config.toml
n_layer = 10
d_model = 896
n_head = 7
n_kv_head = 7
head_dim = 64
d_mlp = 3584
vocab_size = 16384
activation = "gelu"
norm = "layernorm"
norm_place = "pre"
norm_eps = 1e-05
positions = "alibi"
qk_norm = false
attn_scale = 0.125
bias = "all"
tie_embeddings = true
parallel_block = false
init = "normal"
init_std_qkv = 0.0117
init_std_o = 0.0
init_std_up = 0.0117
init_std_down = 0.0
optimizer = "muon_variant"
lr = 0.0112
lr_mult_down = 1.5
beta1 = 0.95
lr_head = 0.00535
grad_clip = 1.0
warmup_steps = 200
schedule = "wsd"
decay_fraction = 1.0
decay_shape = "linear"
final_lr_fraction = 0.0
batch_tokens = [65536, 131072]
seq_len = 512
doc_mask = true
train_tokens = 759700000
steps = 7942
dataset = "wikipedia_en"
MLP neurons of a small language model. Each row is named by its layer, matrix (down: output weights) and neuron, and shows model dimensions 16-111. Each number is 500 + 50 x the weight over its row's rms, rounded and kept within 0 to 999. Numbers have three digits each.
Before each neuron's rows, "fires before" lists the tokens most often just after its 100 highest values on Wikipedia text that the model never trained on.

fires before: " the", " a", " an", "19", " \""
L5.down3301:522517468531398463457507520563581434565528475394457497467478384432445580466418520451450383545489534569550491551485487547567501448548578459538502519559501514477528471599505531449463511467526551522432419490560525524540512488566573534495437494550449503514404473453636433468552434484405480486

fires before: "–", "1", "-", " |", "0", "2"
L5.down661:543544546470483546445514410460522500440476526458459499509532500479490491492477480476524498587558479399559527510484534475471495479511500508553392410473527525454448543474525520451423530474428438475484555541455461398431482544446494514535468423490610387501540467580508481459559500526575571559

fires before: " of", " as", " to", " in", " on", " for"
L5.down1706:575526439502483475524525467430484474548565551451584573533603601560480495592528497513532503411552487599504456546484599516469645461517433539564543463482519504485580483528522474522460508408491518470450596492552664493590449524517527450473435558519647471486475485470579532471408529497377576514

fires before: "|", "==", " He", ";", " The", " In"
L5.down3370:452515547517470428463498448596503509505454430496570515518516518465588471491511533508437501475518590520391652560522491472507507535502431517513458522485467559553520421514414488527492520512492550421519467557498496567563536559474482586426370469472436481508616434437574531526444529433613572387

fires before: " of", ","
L5.down3412:445451512500509527493470500468619520471540599445491565575499479440541499492487496499563559503495468505433647484461508464587506599491417406556476503556461588445487507544508409511494485550476543524484478464476475539486380470545542534513578423528455583532504521458547430485533469425529526518

fires before: " of", " as", "0"
L5.down1548:479534499530450541472554490498488423390549672482496494535553540513478436511530464484554471472522481494517541459437566449471524538393507437513483506502562476545450507511377546545406463507563551558524440511470512462508461486554428486491542558524582502573599468473560610453453376436460542548

fires before: "|", "–", "."
L5.down1885:502520568517488448532436430546487452474543542466483456500519437523503548487479473516518532516613551550514511505514541532630488545473501578485535478561423563509521507530499518501460560462469473440442437535479511486562512468594456540497527550464392526450413513595472371475505493407499537481

fires before: " (", " |", "\n", ";", " |\n"
L5.down421:511479497559462470494499552479454497457557477434498467494546416599453517493521448493524430564485424503510498506517599486587498535422526570463506561563510605622477527437545421533527499458488487475489501524348441501560563463465428489478492508396462512505515489498501479524462524429381434504

fires before: " ", " +", " −"
L5.down2362:346542539543512495548513474556472488461525465475563524430576477468538511538557412559489467520595500496497478475570507516549545542567499612457459436517442507488454434481384504523557565492523442570504582529506462512519472451397503488494539465522484435539453543542564542417453504558526419443

fires before: "3", "0", "1", "6", "5"
L5.down1278:434642463470555507450521488537497557485411603541589595486568463610526505408513510528505533441531389493534404509500528541355555495551584474469537563500497473594442466474510457590540602520464433539491465558463553530536479506510564504554540355543620553515523457497545483522513496499455466562

fires before: "15", "14", "12", "13", "16", "11"
L5.down1645:399496536461628531526492555525555501475376520494522534511446557512451459527580541490503509448569562449543510502431512525585426457489472556431462472449438473486494444449581459534538625530479432551509573463488459522451542522486487562488512500553445406542461476470516494597501459475488488512

fires before: " |", " |\n", "\n", ";"
L5.down1476:472482508508518554459496492486565498412506566588559501476367624530495576503485471539396563502503589529529536516510554443565478588486472554458479458507497573562454453452450555541455462504527500463466483600556439515455429472543535469432536527506354549523475476469481538459399538445394466497

fires before: " "
L5.down2796:466466457519498429604527626474524529401461470577546420457498540502395485492611542489474455400556543515568533563496486460531446575455476517516480482519513490567497477554536448551524511564461442417517452392557459496403473506597527538451538462483488421461533487576491480474525554543462511440

fires before: " of", " for", " to", " |", "."
L5.down1158:578448484511458387539458473484443406452562447583534517400471535513448470485501457483531546478530444538538478446472506474521425400437585432454423416480511427511475482496617535535508437476514544532434625500428519494496542589505510496386530506554462441447488511382475561472524515505517391452

fires before: " ", " Telugu", " Episode", "haus", " Tamil", " Television"
L5.down2904:607533455531503500564497558578578500507491441410561480471518385460525452447500571501495569537477470481536513411444489420570397492507475518527544466545484525547601569590532482460476522519484572486509563495435424578461543461484570606434408417553568480558508514458580391456567484516453453540

fires before: " "
L5.down1079:488519512463543485500516563607490489527488515596517494518581441502392482497520497496444550469476570516539429453487490492493403611534543593480455517497491471581452563570533484438517551506493489529505452455436521504561524449538560501522433488526454480490523500469549502480483444552523450463

fires before: " ", "1", " |"
L5.down1705:490526482500542477486450471515443508482583495500552564387470524428636577608419540516476476539461533516489480485493466599388475408531570410442494497547476398448498554451516603492449516484478553477479496499487527421406506500511546497602540507554500464467456469518478597502436512524474457537

fires before: "|", "|---|---|\n"
L5.down2006:587495453493545521480467459522430567459565529581535425525523508471534557534488551537470356471532466505530487429483549505453435552527507534603493548507445585454479513486550482498565521460427502545565496476559514425488434459498535628510556508479577525520516417495452522439531439511467516538

fires before: " ", " the", " a"
L5.down3545:590527456512428487437628528562557583438531509449506446553613371524418467484513427453498560475505467482468573502474519495455541419476475523460464467520540483494523494495423594521575462452518551606527575457419506531484422474489425412448387490500497570528419562397490523476560555446367443461

fires before: " The", " It", " In", " He"
L5.down769:477471527507479556506573514543486543473508510519468467467457542455565508414517556496430402438536540516475519595471562560507525518538487563539498550446497506520480491420470468586419500480483482459537380536543389496470518572545469515511472487551724496455484470511525429424516439534493592451

fires before: " ", ","
L5.down2934:505496503471482534528488596649501428534536511556500568535487524491517467493475502535514373458535408449497493428439499440479499422455503514500576404469562465568502548500440516469549492521443470497530496403514435456506472454465474603481514499490487511487445555591512512425391443430559434549

fires before: "19", "20", "|"
L5.down971:446541435438513554492602502504469489491594587444512479599400499440444485484471478507506403452556462501507605515492475541484428421468499407512553556450414498513479555477469629449460542551393507530448537493528574490486590420586472477561544524454599518513506481515512538476450454528452394506

fires before: "–", " |", " ", ";", "|---|---|---|---|---|---|\n"
L5.down2052:436517487387576524556507525515533524514431557544564468470374480509456438548488512579494487486483580562556463513469536613574364474511419499368569569471471511469492478521481461549523438483314504473416441560462442539499525436443442532451495494553661490550425524499520579483496459503427485542

fires before: " of"
L5.down1134:525460534537478480545490538515526534473539539541558472479472526513536474542486481479421435484468488527507448482448501470588479547477425452475457548463504500481480478537495467568466449512444552456380499454490469447464515543431470465436551513527589498548395538519569517494492516554499512443

fires before: " |", ":", ","
L5.down3320:482471580560523512485448503452508470511499570412430483443482474449483512518546555463478527479492519494545453472576444547544432576473459542535467504524587496504473535561562448430494478518479554539488381485484559423461561435429584519516473422534484509533500546477443443501511470576470469550

fires before: "%", " |\n", " m", " |", " ("
L5.down1284:520493424378486432505519554560560448487448456475532512540419625552527479454500551529544447457520542459491449473525421599474594494427519483522522532481478504514446472493461453502554503482467533472549526543450468438448491461496555493491522511499575501542552500489585494505533491527477506487

fires before: " ", "-", "|", " +"
L5.down3181:510611562508468498521409540479481470482555380544482512577511476514470503471469519439486548472567493428534482479511453566452571524486438504482553454445403611435579538502488523458483528512632471464478521467460444507480470522496472506472522516456558523535471469495560460529488562498522557481

fires before: "|", "-", "|---|---|\n", " of", "7", " "
L5.down57:463459555555491441529539481523490568517496436386559541516527401524504483550582455525530416485447487547439417444491474562521462522498421590476443473502521546481511451453534516475512562480452507620518517480494463636484509543415470528583518559464463486583511583451468557451490435477436453472

fires before: " of", " Minister", " for", "."
L5.down2245:517572473497396552450544431492481546554435457546458443437507418537509453505465430444481494528434497510460495415540503515454519570475490478356456556562488406553482521450496436499544516523490551472495510460404585544493486501581532451479508457457593519524570537529456587458526481360423525488

fires before: "19", "20"
L5.down552:504500538560471598461522514509447385534521502490463520513448488445410390576533453431441474437526466471412653484481416529605473473516564567635455531526554561559441443523493531507439374479433529502563485469477575517508570471505540479451442522619623453496560425594530467534554449427357502510

fires before: "19", "20", "18"
L5.down186:430532483574484476570565396436492573482506478520446530476540548543486580477523539502415505543469521531491435536516534512519502518438529527524462509595499546551574538474506533569540484429513519521562538463499479523456498443555493523494493466446485604500541444487562478498586554640503470535

fires before: " |", "."
L5.down2737:463524510508300501515464486555463564514556580470433536517542464474538427479389418480445596540514502462466465520523424532481515445420506471532530561568503427449442472596518565503517473414565517445461491533450532505484542556583603508502494514618608494497443471588650438428563495586538545448

fires before: " ", " June", "20"
L5.down1365:469486496512485501558539554548531477468545355636425514529540542571473484524473480496563323475490479559472477464500540465540543561407508476475531585528531399557529586523486477517478564452484476497618426534495431427517479493438579503529440572543276511470534508620486444613406462425548533429

fires before: "20", "19", "99", "01", "00", "98"
L5.down3057:450531553495478599490403486440619532423429476522481500537498564478541404529545551520542495555446518498457494531509489505472557454540580496442514477413520453433494490501571500494490545454526447408475496469496632556487548490611463483523620626562529479440467413514476477479460547477509408476

fires before: "|", "-"
L5.down1269:485477553463537463391554503495492553491478531505472486487480557453519571523500516496563410459482541451525469459531487453517486482558480562491516411564546611544448461436485514448568444487468478460478504462480497483497528490520541545504510467512578534546626513499475457524485501441560477528

fires before: " |", " |\n", "20", "00"
L5.down1061:465452485504397586512512493515381537548562367552442535520446519494542476622496468506478543534443491509485589459502525456460455462482507549593520526508525540515454567555460532429512515511387497471497551447468499492467467560565483445518491563497517483502508434526417505497542522438487522502

fires before: " "
L5.down2117:621572542485536601543543563457506454470493521513479464540503458490523424523451474482572526534560557444559508499489465527456442495483556460522574567448525603475498546455426516485411521458411600475465484516512485509506533548567511554599482434561612477505502598445541533595460508509346433531

fires before: " ", "2"
L5.down1901:503589483485458501502513512575460545448538540545572428451482457477507463521517484571495486496527476588544554492609464535545471500502543457435527578522468510515518559468418489476565553514520433439467542590463486484478469512486599545543526439421596531470568564500509493479435508497543449500

fires before: " ", ".", ","
L5.down1618:493504428509474574639400504502483596505526580492589507477443394494456498392504573453503526426514572449542521469532503430523446569542433460509541463517438514416517494502460540501526559437514526529516462459374466505450447529442544473448540548425459581622546528441506492476547468472553511483

fires before: ".", "6", "00", "20", "7", "4"
L5.down3049:453538458534510543418463542446533442425380450552478510465438511470515590478417519470370464484542510521483585488511514476570479498409494476484524405438416560459524462522399444467482520499465399490433514453477562534606537476520590471476509539571479511541524528491390478494479485412484515454

fires before: ",", ".", ".\n\n", "°W"
L5.down959:497460541584568498550588412507530565466535427604486504496559499478535514525552418473528574474490570493502522540504450499529491577449498539526521564571560570463530537600459451480491494523376500453527493501547536411398573438527449570484471418514421494435557471543532426571444481490529453452

fires before: "\n", ";", " |"
L5.down850:500514466461473558505517481481528467482487594628510522480457521498462419422521483468497518502417537511475475424484500542526402540502411506652482482496468529520423467530429404520492487520517483563576494544431393468473459515474502460477422502587523499496474476531417459526440492529525447583

fires before: "|", "-", " "
L5.down3129:515575571465512520466479551434467449476484509537486421485448540492453505514455473529495421427424452515521458547509488509555449584434546495516510505535425517525527476543478478468507547477487470556607479554438540511441424548462514465586544536509475561536450515541508478505481498540571412574

fires before: " ", "0", "6", "5", "4", "8"
L5.down1073:581528503535578501517560558504558487568435497483633393508517505441564534576521502565516458486439464545514443482558464503536440545525513474375548563436475461517469590461544553490515495525518544549467529496469472511537442554484469433595589507458377557517562423482375483458485489501619520441

fires before: " |", " (", "%", ";"
L5.down1747:444458470471394534507509512464537447500490453442453507441498528394523450477499531578518501491572517479479527432507508501516516467525437515482569505408507504458469376527453469540548581442474499581456500570435502493493561514619463414502452474447438525480510462422560442464472500439521461506

fires before: " |", " ", " -", "–", "==\n"
L5.down433:504566548517475579537479506604412471548520447476471487436470468548600502571508489468449457499498406474572562516512490513529522560416549466539416474454456466526498470530522485470616522599470522465502463516524497393424483434468549502473425470394463563488431553573451449560537408537577481548

fires before: " ", " in", " II", " at"
L5.down1508:494531494437485471494509518511549406460533513579432435506555441538567450517474470552475527501551464501544582568466458507498408567570450510449499521520488576513483485558491540509541435483446432479487473501430478385465461430486577569524468501588551464501579520469532416507545521507498504501

fires before: " |", " ", "(s", " in", "==\n"
L5.down3139:423435390495453472566531536525516446585484541612395450471385419521542490602445480440417530391532529478640429523588521524542538488510533518461550467512512482507499504523551524518432521565505448601467555524521487471489535473615509542476570482447452480565565564393508454528535529503463455544

fires before: " |", ")", " (", ":", ";"
L5.down2772:511515476452553509509516496554453551487438530552557459530564436499487468456488542493495486445395493455507471478502564428475511624461506461481540563473521502548547465509458434610431531557515534493416530414474430484535647461529531447494464490410524428517557463463565460450584478520442525477

fires before: "19", "20", "18"
L5.down1517:414503514470623525566473471559573478543547568514462483525474533442486522532481533488441484441459511442543484518521457540511471401459395469576512540490515599530484449482452496539519481482433473516536505473441533499518553559568574496538475617544482427576524507559559513458467528501450556544

fires before: " |", ".", ";"
L5.down1092:523616434518495560601546525426426468528597425413466428594483463441440440540531462441481444509542472404462467440523558462511511546413459523460533548590413442474481540564547499471522471510477477528515515375483509519494501543492536454515503560500507545554530542504531572529480538504531501522

fires before: "|", " the"
L5.down467:552461564420522477402391561570507483512492475507578460420516513483465490439500498459521567464523400542406438473487510510559514402625549515574532495494571436627539514420385503558510564479480453617551508544521496519478518453498554469495430523511480443566513549572482486523471468575451524624

fires before: " "
L5.down3356:526476492562611546571428463526446432514495415473547478487572529459509483522489499544375539389525524550582503470520556469549563404533515488558482534507484516438488573516558538487579533480447536489457525493476542585543500367459562429605544467455477543578527572506517441485488499552433505541

fires before: "|", ",", " for"
L5.down698:464567365575399483529511457509524489572448566503490477486480414513530548535480545516555373411506513581435532490499490519407448436415524543441497504539519485569485540429479518434574596507494480523448471585621531441563511511499481524538497503462488487559534547437512438573603439466459484523

fires before: "0", "1", "5", "4", "8", "6"
L5.down2758:483511448521550580540567566491502465515509537459559450497591561476546515466487478531448517555496450457505493509498504504485510446544478518563491529557500499436554484534528476542554496511547447590412464492486514601432511484585484517558450466521644425541493458429604621452547387486426553513

fires before: " to", " in", "ing", " through", " at"
L5.down2848:526491417488535466543499459538439497512506540568583528548533493467540477492533489529516540500532491599532500416554519590540636485547542435561558513515539473570425531513462428468583461606465538559473423488487591577464462555501518519541456485520508550504552487588497483496450504448534526536

fires before: " ", " of"
L5.down2887:451553419502421432535470459419443549491496556537558470530528502533597510555470548470464421454515392521486427537470512483542535402546433589518535608608521476451531503456573601489454498553477442443434498467524531392499450460374424446535563554474556486558499517487532560359512546499442556500

fires before: " ", ";", " —;", " —"
L5.down662:513493550462584509487498488521560551488585506540523560470490467547518556544598480513489491430473512492567457582466476501525540532573570433522490545508385502555469507474536440518474547532465482463472494571493520557577511436520575562579504416558630506579492517586571455413443524531493601542

fires before: "8", "6", "5", "1", "0", "9"
L5.down1094:481507598546471561503485515480428500481458569498582547538494483511455508538500509608421477530480576381547481529412460506607504483461526465610556513471484483489433531567562561516524454514434511602421584470468532501523592451482571550541565533509587467468535502490517500396511491493516553431

fires before: "0", "2", "4", "7", " million", "5"
L5.down1065:477529543556540446471547474452424492584432516532583410485556483466450535503467482500465507455494563409566518513437522572572504482584530501510411468525536552543491435569515484470470470481434583531514568497403408528495600469440521517465471404513712503468428522496506438435506501496576561499

fires before: " ", " |"
L5.down3288:551407544462579473494407486562468436517559493444496512420521545568567466523449491455491483477476457527492494483518511459421366461361606495522427493489485525472501442470479440466458567559451500480490497493481580380591432416475480475542473465560498506527394487476547461504493561539493491533

fires before: ")", " A", ":", " |", " H"
L5.down67:524430400369507474509558507454484461532450545471488528555520479540567512504500510416559426508547590466530490434508484475514463506455520452496532590440519519493477542464615471640543494528481471500480600594484484525541535641461604491560556532523681488515489542532548501432581434495571472514

fires before: "0", "1"
L5.down3092:434433503536496446473583493502431368565456457388508437468527476456581542478415547471537472430472581460628480571552572576573632528489437501467518501477472437510551601521510535512443565556470390351486528601492548495576634540512511497524521453523512499423550466390608536518489425473519584499

fires before: "20", "19", "18", ",", "17"
L5.down1491:563618486552449545499493467521424466495529459481524533430528493482478448564545562487569436509544492531463479525566498535505511489455559500530520498441478427457550429485568562527545454469486549475548523442505472562512613606506586446530547575633670529564433456442577560495446547438540528475

fires before: "8", "9", "08", "90", "10", "11"
L5.down2472:610504571574511495429492531456445536506598458490445458457583576464537527591503489501455446538508576521460459501500462487531482523407472425533403540499454470523486532518588500448528504602629533459567519347546389421505502480559452618544544616498450491472481587484533429485546568465524493606

fires before: " ", "19", "20"
L5.down1905:553526586516446519536454522543535493567532471555553525506478536438499487446509500530462494448520510525411608533444489518469498500426467409572461499522604484522471593560520447476465492527509533500465444422472523490499565474455567621529548525638529528435461553659437482482499460438494470488

fires before: "20", "12", "10", "11", "89", " |"
L5.down1908:505417525470466517449384519464495488517540485517472516468450526543533504524462514476548581459449498513531554522484432534479442536408475454493502526413405454518543512542542468548576515521500557437465519444506472473468470543560352524448470503581418521421431497501443470447439486541546582453

fires before: "20", "19", "3", "e", " ", "and"
L5.down3492:440638599476498481516444507494500501501482533522491529549457453509507463474487490453507523485461458592441485491456550516550348464566553581439509512474503468574557610517450606622496476473533580459526494423474485550519469486489532528514520511467590550523479511491408461460543545493570471532

fires before: "7", "19", "18", "07", "6", " a"
L5.down3442:516458519503491557602466407596461428492568530521526502489417438426414478553499479489437462453432499508542429441492518489431518486465532567563493448561492552557542547543523519437517499435547453503466490397571483569462592538396589452590535459522563417565421496375545495517585443519440510421

fires before: "|", ")", " |\n", " |"
L5.down2516:513462550532523495560429528533514452515449585550432529542438518555394451500394497484510532385546568526532518472597506507388493465506498437432513408514439553576470455438459545421560590537475495543553481576497561533443488452547578524574446488489513489466461580595477494581492487513492534506

fires before: "-", "|", "|---|---|---|---|---|\n", "|---|---|---|---|\n"
L5.down1409:443521567436506503487433534419565527482436463502535478578533549484537545506536435543539513506467518503524497451443490454559548539412463552496503567515441506526442552503459424518520489457440532515539504431454523578605443478492494586510492545488618502501446496438459510525593478555473475513

fires before: " "
L5.down3142:496547527447486502552571556429568477425434486565440462525537558556480544473499594460554525430493473551468406532551438407467613556488515476592494436551583469416541549517550519527514501565455374428522530449430519425545526626513505601543401512494560461536502458484513458560450492493504574497

fires before: " ", " |", " +", "."
L5.down3291:397557485497450514526515552506470514451506472508456515542492501494500507473463479535536611430611601492535545499484631495416483421527511491452512574564486475513485575570425524497520554410491487506447517464458517402514528557516582471420473487525557555533427558548535520532476547479416584579

fires before: " ", " the", ",", " June"
L5.down1614:473561468492482427579557515466633509503501474571461528488510458544527453538519471489442430523590548457497453408459430467513481496481507549523436489487516448531456569534369573419520464567519516457547523510555338454547527568444493501467551503540475586502444505503519465471568571458502495499

fires before: " "
L5.down2650:591544538510481475432589373450517486523537543448512418511608464551517398464537470535397468481467525542511526481624474455512505420485493520485471517525500470559447475489532515451546491508474550713533488413511507458437481504436520530557462465655544513537387428557530531545577521497454489465

fires before: " ", " the", " a"
L5.down618:566563574494480527540423486406473489487352464517589517520617495576566484546484538508536461589479407474498426527497473480466451508517438483472519578506518461446596526541511434466550489478508460563504514548534439519555506370441517558463470437574522427595535494530570489550520455490489517533

fires before: " |", " (", "\n", " |\n", "1"
L5.down3220:505454554454509401527570425507446493492466565471572456597359566525456451463547471587463496576447575507538495524462501447557453503475476445371552530398458477494575434424522520492475409603533503507500520453510502514483493472612392478451462489492550578512532519416562541528462516486411542494

fires before: " |", "–", " on", " to"
L5.down2929:502498459486502507509407460430506515544506603514465516490494474404434410435473582431447487524531454466464498606489605542509508501494457404547539440519480452505491584483452502450522522445368510511545494548538499521428450499467428425473391595501586546513452490507509450421484496513603521516

fires before: "10", "9", "15", "8", "99", "14"
L5.down511:546519508531421456517478564561541434429523502398531585539455567445426485546465497320522565463531380515577511463463515536419495560448484553537503465495525449389456515437565544515628548490545453609485532543410454494473584518456368522520550483486525549517498527588461450532481469431497432559

fires before: ",", ".", " to", " and", " by", ".\n\n"
L5.down141:497452484490441505432486517495390402477529527566474530455497484482512465557459484523518466543532519517528598472514535524455610431413497455419548597542498437527495518546513519521546458477427563520534548539594515460468508435559475485476468440456622521446478424511547434480542534493473573511

fires before: " ", " in", " October"
L5.down68:474517577568398489538481486503581475503489415532496488494559484559506512349467452587484513409476498508482574501463560550407518500532559375525509561494446421502524449478503492586465552463509498547499495461527450429513491571515488561544493574484390517470608560534405470502484525532561454430

fires before: ":", ";", " (", "\n", " –"
L5.down741:452486507490512565488531490519449599366515479598520548458445570469405467593524521527536569604438390482594500417489598574507611542519591399468498502489499508543530504427480479587522505494512443473511490524503403496469485444445429570496585525501517504569524506391549589522527537402534467437

fires before: ".", ",", ".\n\n", " and", " in", " to"
L5.down297:495517546476440499415493515493549607446557441569532510449445582419579469552508429529507464458588555458512498495480501547583520532545568462460449419568443524546456512518567476508528533451478547490543366464505431507501553514574482513441468521559407486420681617492481494498555471522508502525

fires before: " ", " and"
L5.down323:507596462542546510476519515536533510563533498484496404462528439583521506469564487516455499318492526485481523484545530597501419493506604537505463497475460507542484554435524484494504506516514470526437425515498487492490500409469543503675557489559412552548551504458508605497438471554506529570

fires before: " a", " is", "0", " was", ")", " ("
L5.down762:515489479441434507614524496519452422502407484588576546519450421432420530387407492465491411515478469595485438558521486541522577565491460441522380471504620475443459514533410560553550515561478503447492485471472521479425519442439469419400514461495579476523510442480497538493560488464532494405

fires before: "0", "1", "2", "3"
L5.down2636:473560527528561461518438540492522527501569566508576457504464507520528543518515561504532504438424497400525458536417500517399479415550454518634429462493461534449487522616456594539447540577446481525443534527502590476434534537476467512544501486486625549429517442545522541494507465547502547453

fires before: "6", "0", "8", "2", "3"
L5.down3540:509583489445466596505530511583479513602606495493582456460500528458495503565509581563511521510415514535518527484402369454511621469649486492531481549621476448418576589493473381533567431524596486481508544473466527448565493510425484448497475467417504514457484498437508534427472481496502498446

fires before: "0", "stream", " of"
L5.down2639:557536531468453543481546565412527518497474548554397483568428439448510507517554517511514500531513461549467466536417490576479570488449540571465569529521506443574517427555524476522536481571531468495395499503414480561445452466485519467468479457556489480467501469517503585554473434568499511536

fires before: " "
L5.down3417:536567492446501505518449528494489481491455460577629425530547492497517494475517504515456399442460465543521588559457504543541502542518498508524549526446569465436606540491523461536464509565519442530552508448477461544475497462381566548520524531449380577549512525529535464574448539469564439515

fires before: ",", ".", " |", "3", "1", "10"
L5.down1374:456430566527503524427428587527427512445487552559502548424463439487523540508520469426490530442490466511512443584489509539482531497470522576458461488531446480492436519503493469463557519416492566505579482592537524458467478521538520503461483552535552483568559544579431421546494537532455467525

fires before: "0", "5", "1", "6", "4", "9"
L5.down2859:554506510531574603556440532529432548453451447577468444400471500571518488422529603523462508442480454524470485490466504536503518501486492516551581528550520566489408520540530527530552533503559475560484524558402418458510481504477434536527434577575556625443483437422490533450382488516484438542

fires before: " ", " |\n", " Notes"
L5.down2504:459524530506520479529516432506476406455607478540496475491520530518532511515471541513474565501402530461497449494483476472506433506526457540488507492508500455451454506532492510567507517520543513506554498510543566538450479490446504544394563448480447467507523546467465430411439566477554494472

fires before: "20", "19", " "
L5.down2407:605586526497580504465501460529564430504468531488460516468483587525524487529411460542494439502531492496519436549448468478549490494607506488485543537517507571484565492521527538556504491558509512533513500477528551455469469449470475644575509549452406578549516563534400497525497486525598543510

fires before: ")", ".", "–"
L5.down1346:447468501481542504439422608558432490428492493422427520511516426480479425481496494501586540352584580530558561472537563542473473535532573475511416554417549481576535442432498446525553586517522517514385571457471649487402483546503515499579458508415545474489469638521502456506477419453419526487

fires before: " ", "00", " .", " —"
L5.down566:580561468521580586529488485474496394555424468514519503564490481563437458471534476476465464419450494489504554568518472493482467506503556570345388490467560506541565542487476498502480513588488419571538523453496526564463511562509579479511427472587493485491511503514604561479463520450468528590

fires before: " "
L5.down1636:531430573413493482513428464496522520493558487471504561509533437604479456476449508549511612501525474581520529520500474506500451460441492527556498406474481473554486465505507431486451458496465548465532480548450527412423455506454557489511530426535515527591503531546541496469582498539448493501

fires before: "20", "19", "13", "22"
L5.down385:426528508397365555469525439467553595442501473589506533440474507546493462497455511502483554501448464548511509408511513549475468517468549501474451490526474526568418512487543507450506482484534570525515454498496451516440538515494466534528428511467462537564495476496580479464506521529455590529